python train.py --n_layer=9 --d_model=224 --n_head=4 --n_kv_head=4 --head_dim=64 --d_mlp=576 --vocab_size=2461 --activation="geglu" --norm="layernorm" --norm_place="pre" --norm_eps=1e-05 --positions="learned" --qk_norm=false --attn_scale=0.125 --bias="none" --tie_embeddings=true --parallel_block=false --init="normal" --init_std_qkv=0.0219 --init_std_o=0.00517 --init_std_up=0.0219 --init_std_down=0.00517 --optimizer="adam_variant" --lr=0.000783 --beta1=0.95 --beta2=0.98 --weight_decay=0.14 --lr_head=0.00364 --grad_clip=0.5 --warmup_steps=504 --schedule="cos" --final_lr_fraction=0.1 --batch_tokens=[8192, 16384] --seq_len=256 --doc_mask=true --train_tokens=157000000 --steps=12822 --dataset="wikipedia_en"
MLP neurons of a small language model. Each row is named by its layer, matrix (down: output weights) and neuron, and shows model dimensions 0-191. Each number is 128 + 24 x the weight over its row's rms, rounded and kept within 0 to 255. Numbers have three digits each. A neuron's up and down rows have the sign that makes its largest values positive.
A block is one neuron, or neurons of one layer that tend to fire together. After each block is what it responds to, as a language model described it from the Wikipedia text at the highest values.

L4.down14:090110132124126116133134110133225177121120124127133000131111110125135116142140119168106122153155142142140112110171125129117143143113130087150136110097156162138121128131132135111115123120142123156145180127130119168098105131116106123139134158118134140129133133140142129137126145102178130096126131124133115134112108122117128132130139160170149000145126107140123117139147135166126118097117125126141114120132117115159125113116137146169143141111097123078113121137124141142166147101097122142101127136068144119150127144131162151126150116127142098135128123116128153107128101127145124185
L4.down104:122112098092125131095107130084155126118150112146137104175144158139095120148142164153128125156133129169130112137157086121113092119111135127118119124110092143108109148109101165137110113104074130115114116145182124112131182124143086136162147113168112147114133157122097147153125132158081105114154077122114144135065159146148145140147113149135173095136098144122139132115099116123100132147146137144115161170109165144135171152175101161094131155150150171103092118130135144122121128126092160113148118128104124127117093100081137144160097148128111177095118110145129115100124170112106099162
L4.down219:111111104107138139120154108129164106118146182128106111141116137129080140129133132127135097123119152121161104098094077126128125131120146158155093116157152113144167114163127153147092093083126141166132125140154110121089162156140107109187101133120120110086171138115095123173118107124100154088159104112122129106117154143120104107164160157111128143100100113171132150121105099139154167126159095139144180112112102127101208148100146132131106148128156156123161105124128147079093145167114123106091065128088143114111118124097163121140113140093114138113110123149100091158151174135153138144
L4.down241:127137113128135141086101108090214150099144177132074118143130137137149127135130128111163132105123153189130134144149092119140136157120132119150114109132109146125139187105110109150168127104099107118171134150110156099115150146128126165131127153140132127136151133117096105131122076133122147144134098111109162130113123094119119120151103136111129040131102105122105161163122121149139152160144173131147147115131111108095130107124141147122122113153120098180099126138101158119108149117133099117150093125166077101169094131111162073147145137136144102085170156143123127112146084130113114116
L4.down325:117103099132145145123115157147132114141155140171114138116103159106174111128143109111090106130135107143168167132159129151147126169083087173153146096146165112146145128175088159133128145109113132133129116135159149133157128160104122141156088118150143119122115165131137098116114164135114162154089110121125079205125121104127159140102156129118166076111138118118100086101137116096098120140125114138112062166097124141124137101127091128139128129106137065107118093117134155137141108126134136161083161143139097125147128123116085153126151094129113119108151109111146105145129126125109181142
L4.down329:086085174127153103145140112137160087169134133175113078122136126148135118162128137121137128124156124150120067109118133141166116169142130154139192127127174129144113117090140138100091136147129128125119132111165104126149173086164126172100108151150185116109113168093096093156133169145115150142157118108133130102087123117109113146114126122131124085093160124125142125150164104107105117122124145099080134118165139173087143122087110123128122115086177130106100149181146155149107155043109133125134159141131151127123137114126116120115134120091122138138118135090090115126116120153114122140
L4.down352:142114138128121135148078134121123063136147137118112150109136121131112171118144113125112152115138085161151140123183114106138114158097166116122129079147111113143111098183091101113092151089098108119131131116172136076120146112113104152143155114133135151116140143067135115106112148115098135124102139103107144112122162137119107164140134129129104151148133141102147159114087140123137126136137167136118172126126124131130151137165065135135133123115187151139102137116134152116119148127132098115158136180080111156129122138149154110117108089130097110148099193158140134130099125123086126131
L4.down376:111086147120129149103123115121142112143115161092106114126094159138147141096123118173156148105106103157129136131151088104149124124115110114131169130193157144061111077149127103117137133122118130124112127166106136102178134080114143119142203149146115116137145123150141115139123184122118101124104083173100155107102151189147138130137133098125140124153124144117086141132152124164074152149129104140160169149168137117150104104094126143141123125089154129137118118151111132129134111139114125132069132170134134124128168139109130139137170109160077140085092126103132134125095118129105139158
L4.down438:125172131161151143105118168104144158106137118106132112136088148131136116136133153120084137119111094148109171162147116152153125126090085133142178128114161103118105107143116164141143144110119134111112117081121154164086160111093125135164106099141148138114130141146162130105088153142103053140123134095131150127134100185131146129161100126097093131132129114113132117130116116137128130137152133154141126128124130151113129146152127137132128107131121106115127115125155147126137122137136188147181122165135113134106119132070140133124148107226088129112125127093120127122159087113186163133
L4.down469:140108140149117134114151121106112108180093093129116162138105137146128123124120149105080149143159094143104099117192087148121107127157099111143129137151148113127138093132137177121111120145107132120130142113174154130077117114104130122112136111081134140152081121123118153101126179133155149168148115108165129120131140143102078172174153169124165168109108140112129090121117102162121106053103150099133108127114120132178099105112100104122139096117120121142137110108129123129109125113132098143134122121145183123116140131146120137140138097127154091137114175127129103128165152119147136111
L4.down483:183100114121108163118135134162103120122116104115114093134119114150060139121120120149106095134093139159132097154153094158114077149118114143110166132141097156143135094127141124163122133115134113126119133143141120125114157086128117103136131130088113137147141093137143148088128153118110144145149136158124131130163122129150143164103110144079121110114119112139146122127140117113185134134100147154181160196117127112113110110134154136127111103148107122134130118105137105181107089133157147109121134103101123160116158106116092098115116099114124109129113145170127149096168072123157114127
L4.down514:133082123167108113150162123122179106155148155129138080143134111145068131181141104134121165122120116130145166151167106102119163151137166159156140129161119104134117134093104156122144102135094149154110140081155137104102145131086175163159096152154115139129106102092125119077123114156162138122108139122114136146094118151103135141104131153122117087122111114145135129139176093080125137155159114111161155135122101099138134117108095126134113173103151120114131071089177170149137143127116142134117119158117113139086124153126143131113116127101133142119140127098154090119166156152157143118
L4.down526:170125134139143121159084176119155102140083145146093148151151091149141128119137121101090143142164122088131141116138139191113152161068108144138125140124129165116132141146137176114126155169079148151121124124131108133113133115116123143133129119139129123150157156068151123109103142105121158123122072102142129127109118156108173172133122143133097125128116091112180157122128113172076091108126145129133126109076117118133132128115105090086152157106070120103142136103106088119122115165118149182098163130109152125133173114107107106105124102143133149141098104145116132114166141169117139112
L4.down534:078093080137137148124144077158122088142109128121103157141131110155181096105128136111112154145108140149088103106176092126107116104079142102133105133122116142085136162125148168151117149127122173070113130156172149117123183107101117162140140130161113157160108160130122148084145107103152134128136116116131127131146148131119122172128123165121137121130124091095130170161111144109155144139190123108120141110117134071100150117105117131134136131127130116116162142137104136152136107120159117144136110121133132136113106135110151133130132132100079150146086123118154143138199155137117196105
L4.down567:116085120109126120134157112117110117085163122163137163119128112119121143071112124139148157158131104111132113102122061096141124154118108135142099097164127139164141130137149150133129180138099115142093152097144122138142156166115106082146080113147106119125142108070179138113117172101142162123108161102079138138136122106118154146171142104135149090155092121103122139149136097115192106147120110170163133132124121129097134111107149132089098086154170106114117150163108155143108095151089110097149120111114139076126105103096126135160125112167115142158141136167170105116158129129152150119
L4.down575:157114127100129114126126079088120137147109117135109071124140161153111125146133119112153109132060152134127152136132176110124102151145124108114159121197095120145154142122113127145129177152106130170117117113146126120113118155110143120124143084138104131132095156178178153159113159110093144132134141151135124150106127117124102146094112154132145084123141169093090140145134157129133081145145133067167126133118133126144156105113120130102151194118156153146113104152176127118159106177111137105119136118104122115109104177101146168109111111127119113106160113118113096079125111161159158122
Description: Pronouns like it, there, him, she, mostly sentence-initial before was/is, plus lookalike word-starts such as it(em), him(self), Can(adiens).

L5.down15:102112161118140170109157109092115146115129156158194120152115149139071140119129153157085140105118142141123176144147086102114167112087173109111134099113107140117081120110105122108115128107123112165121119137082131128105169180096126137134138136140160156107102169167136127162119136129124112110127120084144104197097183133150107118120123141139134129090151154105108140124108112114116140112117138104141108068151109133120159171107129155115148134121106144127146111123182125154152144163123131099143143114113113128097101127114149145151130114136152138094130100096123174126176145124141134135
L5.down30:149136127132090082098131131107111126143081088141107144111103152152150140144136193111149166145133126131120156147145111097121106129121107119147106161142128127094157133113114122125112119053140167185159122130096130112144141173138138123145106166113180137114196175094057118101151111112124111123165117150127155145115152155134153126138160101119152129134168144133115096127124138165107085113100139106135105078088117134140169119092122123134117104096150128125127119153128143122131092122125115171102125129101128132165094152134123106167110121150110107113114148134127101125120136167163140119
L5.down287:160114156119105181101107098100151125097131141138111134123149161092158137101128122113121107117146118097126147084115105096121104120136120122145158165144108122119167150114181163120140144148084139168131126135129119104125124118111151122104135132144053108111145189114065169129146116108129169130160134143122112137138143157122084147122115102132108135138109179117128117158163140124095129089134100103128124100126130147071120125145131178114108123160128128151133138171141124104132091151082138137168130115149136140086115137124122110163136140101084114096156136101102157121107133147182134139
L5.down332:137123147122114128131157124102139103132133094136131148084129169123145124180131152126109099132117118143112153140162102109125080129141111145133149129152151139114157095107161122123165149130080183120177130157143143126158120114164109119147162164182131120101118182117183114079101124084102127122132137107146115106127112079094100119110126127150079113166167142088158143107120159134136103161126120122097134114099142136107144124115142139143145117134109114132136152084107148085123088118169134111163125144155078123155114125137132145139110145111089064136107122166117145126120067144118134130
Description: Mainly "such" introducing examples ("such as hay fever", "such a bleak"); also modals like can/may before "be", and first pieces of split words (orn, Liber, Franc).

L4.down129:140140134096156145137143134117129133109120148127150095124128115117141105144137084138123135148097113144119052110170125109134134156149132116085189144133157187115151086146168111164118148147116118122179132129144135175161120102149161151123113097126144130110163103120144119092146138136101108121137152083154083121133113096134144126141132164105137108150095123127153105119133096134117148086115176150119130160098127124124121117101100150153151107059118136119140114130154130119098133110121120163120145109152134150108077126146160114101180146150152124121177118092143084116133162142086155104
L4.down131:142125169090169146155120117099098125108165101095124206125099170115150120101121120149159140126131142129119160137081114118117137128130143151099138114135146136090116136122089162099115122098144119121120138159097079146151128102124107138120120145133133132124122131130101129145118172146112106097107131179116121108099128144113081147119120148148134187113097129098149112132109127144114127145144086129128135162132142153135133136145124146135145111133115132147090123125129124129161115144125188131110117116124134150158127119104120128120157118182132167085118124099154117124066140098163154165
L4.down175:118131147083082128137071121146153119136139162116072077085115164133085135124119168175160106138167147111128111087120123123132144120103136104143136113130135133081110121131139118142146127138094149171139143156135134147145139142147097110103139114164138185114157142094111160107144125121078119126186093149114140112148173169161149138138121122150100084141124118133136158151095153122129104146097127136122072135112096129123129125115146141128124126173162123140127122101114138129125093089172110100141137137126137149099137137079118134128121185093088110124132082128127106141151138169130135102
L4.down190:145190125094073114107141112145099108160143079118120201142122135135142118114125093115177082135136119072137142113126164123133163150125141086125159090144148096129078134124085167135116145153152128121115116147138136133153145101145113093123076163144104154132136094126101149133150115095129124151066149128148115114163112107153123113091130138114142128131191150087143166085146121153128087106144097164144113158109145132127124123118135150125099136129131104163150126134191119158122085123116128117086177089080143147160102139134122133152137134104147142139151133154137113111122142121151092139
L4.down244:138152115180121167128100166142150114073162113099142099162142130114124138163131132132132133127109136131115104103149107141109121060144185147119101112120114117150102169123126142132118090132104146129123131140130139191118133163122142096116158133138161138127124149075113140109119133086145118140111113125144136117154147122113129133143124146131139045110106144156153148112129130100098131123120134079162143070104101120131088128176138111137147136125137125155162164144147138120109108158145137139107151134127134152084110092094081115109134142121088090145135104133107078120133133144094128132
L4.down276:172136168139127088096100141110156179129136103172116102129134139124091096081143119127097189169118128129141124116117148100107108123170132118112144097120098122093165131093101135116128084135096155111136138132159119136107152145153174160131114147185153107080104150112137145127109187117096124130133139120099115122141140136151123111130120086153150099126137145145110091178086072139116150136126140087100125121150138127147142132186110140122144125084124128137132164098157123103102147138164155100167104117110095116148106150112101145129152156100091135179108155149110111150152116158085154112
L4.down323:189151174175108140141157110135136143169146103112109129128127119090139111112122153090106083118124134122138205131125127134133122078116134099151101138148132144137113110130157122133117136127159132158127110146124122112067136139103140136099124147112123090108135173125134131139129128105074144144166170119170111118132091107117160129145137099120151080150121103105115113082096106124114112089143141102150152150132079117140130164145093162127168122183168121123145135120105114115138151142146122131123172123133124185129108125102122120059171147186110112155144121133083140135123116125174143154
L4.down367:085155142154103092124159135133119100107148082150137135118117135074125118113117165139133115156133079172099115162124119102104148128110113138127184110135163129176164187098124130154137111110170158137142120175091158110163147124146146072157153144118164106124077095130112069103119111124090145124072136140124115141143128110120113131110081108142130148144174159104113102087121113133138165100110141138140128104145115161118157145170125129086087106175128144126134115112153155137115136096130129139099159145090129132101115161088124149131120102101130105157126111123169131114138157121142121153
L4.down427:169131131119175090084099135113150094178138141161155039184107144148137130149117142097098111149100144147099116116162125100108141107100118095099142148135119087117120159169114134093108111115135158102128148133147141122162110117127168112115114166121116140109098130158116146113111123126124138168199152102142141157159155146129182121151134120127113104118123120138143143144124072147133139155120144105120146118113144139105120112129116141122121138143153138155117106149110080141123142105160113145092151124136128146110100124084134114128103146096118109124133102131111150081114130164091176156
L4.down459:136096113118135127139118124147150141150121129153116113178138173159142111140126114170148149125122098117165130186118125105122147099125107136136129103118134212133128098121050143154150138127110144094121108117106138129097099114115159146102117146138137106129132112083130100113133188115123154154131094112168100160095094126123163162135153140113145113125126130118124131088158130117074146104129108123192125133144112110145143114166102145126132184085097141186136139139117109119136120070173117160119179115103146137110111119134139126131123122140119139101126150159094120096134139111109125148
L4.down461:127116113165129128130143097144180119157130148181114119175119113141123125124135147105113103131157130145128141097152140130114162129113159135138129121206110117168136143123115133172144125147119137103096117112132140136129091100126120129111119137149102136127154145121082136153087128110143102150142131153140100129125123087099091139122087160128109021121118148138150121149123102101126134168113060080129132140089116122139142163133118127124103120142111156140063106109168140092116069106117110086146157056120128105129160151152159112166134106145147133117105115139110109162133098128107157123
L4.down471:100155111140139146120119123129163095126125136123117071129127146096153116103108153116122123114135115116109146117120143176129157116136123110111138146136141131136129174162142144117128138132138107098086132131142085157152135123091092098130133167137167123111174077092186129128138199117099150117140158104124096107117142089172101119144137145123107023147122135104137104163131115133110158127147156117146134121103136094160137153132136150123117143159183103135110155142099093122113113123132164082163167077107138139098139142128101118085125142104139147180126108152171121090141110131100120110
L4.down494:139098171075120174101126124145190136132114085125119126143105199127124187113133117142093122171131152072121149134093111101117122139104147167100152138160093153142122120137104127103090154107116125174142121124159100146127140115139110154102106166140125112112165110148102160163116089137104139107132112148136117119119133143156125092131103146126156077132106131173133162116110087140114144121150114109133122147097132116121111121147101163125119139117124131150120130138130149111136137146110154108153130102136147108161156077099162084139128172109128150131112104153110104130123186112113178159
L4.down495:137138115086168149122140089142191117122146112129125159144125141212123123101136161108092138155152191135130088113125177095135159124136118117119113122148133106134107142123124083133101170136116115102142117113141116143148108100151102129111088134103113074099137121162161146152124138094117149152140136093140079135129099113172136137119142106145126168181153149134160123132133125107114145126164110172126127141115138124134161156125117106135117115146151097083118087121131140096131110146138124111117131138137174186177128145109114106099150107098114185147118153120146139106154113141145154128
L4.down523:104155121139140138111113123129144139138103135124102073166139129079091125114128124111143081118101152121123170131094151123141160138135136146150150120111159152159134102081152124130136179131134098158110127164110123122070086141158143132121125097110130110097157148101098106154105096125135114145141137136165117158081165088119150186115093142105145038084097147125138133118108143105145116115130117125149101140123146156104099131134138114127194088164115106141123132149129141160112122110154125152126123137138123112110117117153096101127139154142084135123122168132105128116171143147111169136
L4.down531:118081157138124161119185131121182119118121143181142067133151139114151133105141109116138125109094096118170170138140181118132097081160179142156133127143157107136148144122106121105101128136084152126133109113146105095134104115123139118134138127125114165109108160146157129116127158132110126131121111132111146108092146142151128155107113114088123090081162184115116127117132162104119109076098129133104150100136132104078131114144098199095160108118101118113125096142143117135120156152155119127139134157150111147097134097111157129127075133149156158160071154121098141115159103138168118135
Description: Word-initial pieces like beh (behavior, behind, behalf), le, sl, and modal verbs can, would, may, will before a verb.

L2.down561:142142152064119144144093109097118149108127133129137086150125130136064111149133116120133151142159122142130158145128102125111107150103138135146132127138125143150121143092126139121111126133113136117125120160150127097123149153128105112144146120186143176132160139121125134093101104126087091128115091111094126147054174153095153140184086122164181100105096134100118117123126119109149114142127152150123174116137128134167119109133095176110104140153134136102084151109095102138118094134123173140131150114114138125082143126092128160100146088171092119125177129132143100094125141134192145151
Description: Third-person pronouns, mostly it, its, he, her, she and this, referring back to an earlier noun, often as subject before was or is.

L2.down44:145124115118137138118105106164080111111174148140132150094162074157119142150130159120178116145120102150086119156119139133157106107141161132155097139136174178129162118112118091131133150081109107127174122125138100150134124121127144145140094096144110114120154165142100146132127140146134111136082118111173096115130136115116120124127113117121102183150156109153133094114139077114149105095179100139144094132097106135122123112101114165090133124137135130127115167128113125071140132112119153142123180125142156143117141104071153171132130111144101083122150127155133168121169156124119123158
Description: Short word-initial pieces that may be a whole word or the start of a longer one, e.g. rem (remorse, removed), them (theme), n (novel), most (mostly).

L2.down127:103090135115133125153098142108113098152156130143154127104121108142107146118126146126147116121124184117120130139098129121112126131108133135119102156157167128087115105094130149095125156160109135159103135109145124138110109120159166177102107132163082138111129116119076128112160131107136141122129126139135092081182171065149079183092130130120095168122160134123125105082134130136120133122136158165108139164123144171093163108100139145097132160115126155097080139149142176188157081134147135121146211141131120100135127112152129134128154098109149134138117158104096129111134173121112118109
Description: Short opening pieces of a longer word split into subwords, such as th (thus, thanks, throat), ne (need, never) and com (coming).

L4.down13:095131106130067142155111136107098151166143113129133124112128113104118143100117160112148138137124070124120106127170118123096090120126122124095127118116113156091142107145098124130105127086130125131128133149179109126148152143095129173127149153140114112146116076135131180105170152119090113119147133129170097120146112120129110160121129118161135178104120122203111139144140137137119109101077153121154135138115116121136145100148134151102156140136152126133111109165114133118110092124118149086102180151110133125122153157153119084108138130132066157169111133148132160103155133105188122121
L4.down25:123143095132139091145181111124137116149155136111105122085175153152075117135135078142177116126117125122181106143141074132089128145108136116134161117158132153110144123101118155125120109123137127141143116126178108111126147107141149120112190135140167101098158083108116114107096103163156117119155123118122131144166128139091108107148169102114078134153159099122146086175099099157125150136154156125063114130114159129091152125135121114100127106164152059187110115144141099102117134140147168147130107132149123116162095090152114148136133105120147119145143147155111134130134129114113106133
L4.down101:151140123167090117086112129147070136113105131091125183145120121106118157096117137102125102176165122143151109142116170102102139120141120095151135121121125117144179138134115166125161107124116131152137138163118156149100127151101099104134110149122138112115140155128113140100102086164113096085120119130135116090091123131097133105128134130140123235149130140101140134127124146113141130105131113096127141121072116139118149102160159088157094132132137144150161168111190126126133160166124115138128095131135133145137125129106097119143135087128172158154157086133182181123144108132138103122
L4.down130:127121101140134069128140138118117122185118131135156154105162121116185130150124122160108131168119147128179119140167121142140141121147128118144114158122095122119110114136109144123102148163164129110087136114156162103082148155132121131199152145123150106137107111117114103160107103133103126138140106130167134157135101137113155134153105157131097169096169131134106111127172090109144125113121076131150096124096135107101163116118159114120111111077121115150118128125123137117117138127152171113176107108153117127195107106162082113163085079117132137098137130142152165097140105091117130133
L4.down145:107131144138127153122119136139119126140105124109148139150101095160104138094133132147111124144103147130126115131113085117100150128113121136124137081116148123101112106111145123083110168119166133147138122151130145119126154124142113129166124133136118123123106104122133182101102093137138116111101145090114092142138116198163186122114109141133141186137103144102125171104163107130126117048154135146127110117144104118129139094101152108138087125149162120127068133194174121117132141158134161123146188145126189119152091102121114168126124127138134174146129120103167151104148141145106089131
L4.down162:142108075124119119161153152144094098147173132111136139146148110130098149145126096145126165113150141110113137125143115134098154097085106110160134122099095098133109124137168125119086117173134179141126144149177115112141131114136135133148151113131111107112121106127103119101111113102141149143128077110118115111130129125099120173181138126090151088109147146153118070119147078107129148132091120124130117126146170124081126134147131152157126119125119075139141118164148088155107128116162141133145171107167132120122086153125141141156060141136124143096151129129133104128136164143153118134
L4.down265:120134159145161110133156138139148105136149094115123119114135147137175142146144085144115129147123126154108097132174127114113159110156117122162148114127116149115129082094136117101120142166159132152142106109177184151138105134109134166134124160117120142097116120115085150131126076116168117122144129147136136129152135103120132120124135154122110100107138126077090107160132111148143133184121129129126070133166154161111129115106116137090147114139129138155093126128077160106128085148115126142115175109124141137131159068123109102115153130146142183086091091139163112101147174117138072129
L4.down295:118119151102154133089143107121149101124121173123139096141092110122103133137110132122121170157133110148139144146126090115092137149129142120147140120126089122104167093106129079121105129147145110106100121152137174099113074131132119124154142173118151119102150156096115123182119138108115106136141130134126141121145132107095158123117119155112072097130130111151109118164102135124137177159121131152158111088109143097180149148109101141111175121117193107202149109146134124133112109110118116153128153107085152145115132136140131141146124103124140172130143091137172121108143132105146131140
L4.down335:129096136093132079075169124115137149157113144116131087120129122121165120178124107120101135133139142116123165155126065141147134111111127134111148150092111149068127152089125115152151142166139161190142130135148133149135121166150149151162183160128158134103134092108125151109101146150112088150151132148129086146105109161157138175145116096123123078118144136154123121172162136158142140102116108120127110160171124134114170137188106129093106109086126119116119136122113074123112157116156139092125126177104124116149120089131071150119108114154102105133129101141139099121116111122107153127
L4.down428:118116152088187143131157129160126084110156134082108143095117129175106122127124089123117154135153147119128115110125122071071122149110167121122154088128105157125119121097132122183094052143143092103157106152120171075131085108109121138108151150113139128093160121118073138172131112147139116137127125147165166135132123102121104132077112178133127159133137140119114133163116144161184160147147141127132124109123178125105113104105151134137167166128162116147110109114121132106115115136127096131129177152124164124130127106137101129105168083126130165131157137144145104123141152090134130139
L4.down457:130124089176120128146162136106122117135108157146092145110159142112146143106124110103130150142145111121166201104135150164116104141106166113119106121141118127106094132109117106107100145189116138132116144125107150121110114103136160140121130122122110090136117081110151147142098091114091140143122124126110135167138168144120126154111114153111086103173108116102146104105147116120154115105145113118184135153104138104154144128181156155109084116108113140145112122110133152085141113113126128123137127138143133093130115107098152113142168128158092139091168126064117136069146097142140143133
L4.down468:106088138130161101112145140110111112144167139089126101120135130128139139163135139117126152121120142111135109140133129150137126131129155119201112115182104103049113139107098142074101141144122117120137122129169142099136149136119122162143175134151105140108139151118113136163114126107126153138138090086096103153124131153112138137102116105122116129108178136175143102133177099129124134162172140117127124152126130101103177138113165143141139092111119108170145097150081156110136113133165122148138148113165121153159095097151100143107117084078137136132103147107127113117186137114169120106
L4.down481:134113093123080148130110192098113128161123150171131103157106117131123129076122109140153135124157107140132102133138073181105084131085099100132116146140118159138105129115131169135124106109128134166152135108140120107134108143137101161144148102145130137121143099116158162099177113124095113146175124190137122107122140130185117121117155121123107149163115113134151116105163098112156131183147097105110147101135156185149137126103127146126117124122165111114118149148131104162154131131144078124103102148139097139096136125072123107121168128139119113145115145113091101113129115122196134114
L4.down485:134126171141136123132140083127165093106114159119081143082149089098133116120133116143149145084121119166124127118150129146135133129144160111122143115149171104126146126118135097117112087147080117138138130156092100133089164118081134145133133107148146144106145112127114162126137107153126138120120084099108126120140074149104119128168138163127107149089164116117114146117115153172137156144126111094145161130107150094091091123142144102127116083078131151115150130120199142177134141130133150142147149141082110162150118099164125102129165124112096118094191096144126155089156116142148130133
L4.down490:138085096138125164141171124114140123142150124115106135110158123142117144157142139110132165111185127130113169146167093169166137125096118145123123130108129097083083151138136101178128105137122117137093143136145100125154159118154136118158115102145143133119146149166109175166116109132117099111142067142147094124115159153100083114134175125142122123131149093129113110133196107124148129139103062126123133106132111113115110146136180118131172110126162143098130140126136127108118125131108139110133143129139122139105121135157157143105113086117089139113156149159139144095077123169079117122
L4.down548:122106112088108118105113103112148113113128132094157143145148115111129142135120150139133104124140122179135092116103106142117172101138141100124123135155088099073117124106109092177110124134126122165171136130173176122138113133128160119128141112147122142125161137110105132134101147122150102124164131139133059138182091175132135117164120147142104136145132127122121082116080119139122120182147140144115104169100159108162111106118136168099187113149133135187137132121095110085146133135121134157141101113164107112146150112112116133109181104154126124127105118151131152129104127153126173117
Description: Opening word-piece fragments that need completion, mostly "Th"/"th" as in Those, This, Throw, plus Wh, incre, pr; strongest inside quoted song titles.

L5.down309:135106063147174093126164112132137134126107179150164130128125121117075128119144084100128134127121133107149183165157117137144107116096188110136095125126122111145108092089148085088146133118122107115161122151154186055116118144131155134140188112149170131143137118138158112135159096108117082130133104145150109162116128082128150147177152104121128118149096111115116141111107136103145135175146158145172135145131137119156140153149163128122137142133115173145151146117127132102124132131126130124073119131147084107107112140089136119093111119152116134120133071162152135143098139098125152109
L5.down356:164146107077107143105138122123130105134121128113159122153140133104117117133130090122158151135104147092124104120092107113142099111133145132150147128124105108133130128102189163106089144107116123137110115102118132121111185131109125128133155076154130149101162127118081113059123125104111100136103107129146133124128122116111114124119191111168087112125128114115149099140139136168193103147107153138145158182141129159135134164142143140121121138140081126150123134109162121143113110136126146130152167121117151176173091133112160139184138078150110116143172130142119130122097172131133096142
L5.down539:137115112114129096144156129104136101124133142120161150138083166166113117141117150109132180154147086126144136124187155156117147122111149140137127119141150109051099167131104131146128204114115113166082137148102147137134095121128138118123160130147101099107134131131130113119138126121123147137154124158121113144116132148099116136150087147098163147140115092079084126097122139111146084140127142114144142109119174098103141062144114127128157133142130126168131126088132124153148096107106129150149103136128106158173146119093169103093143143169109151105143143111119105105132151114143092133
L5.down543:182103143155134156149089154146142090157108163099144128086096107155071134124133140153128130129132144149119123119117149125140173141167131134157083117105148126140159158134159129146128134142102151057160121104119129150128161159118135130127112146160089124106093098076129136140159097074137128121098108081127117111114170083137191131129103116152106132133160151140111094148147138096144129172113130160073139128149128131137164144114132140125181134133149138140066113112148098108108165126141136112140143134145116131097162159130129142149110120112098138151133076162140108117108118120145118130
Description: Third-person pronouns it, its and she as subject or object referring back to a thing or woman, e.g. it consists, she is pregnant; also word-initial pieces spelled the same, like She(vchenko), she(ll), it(em).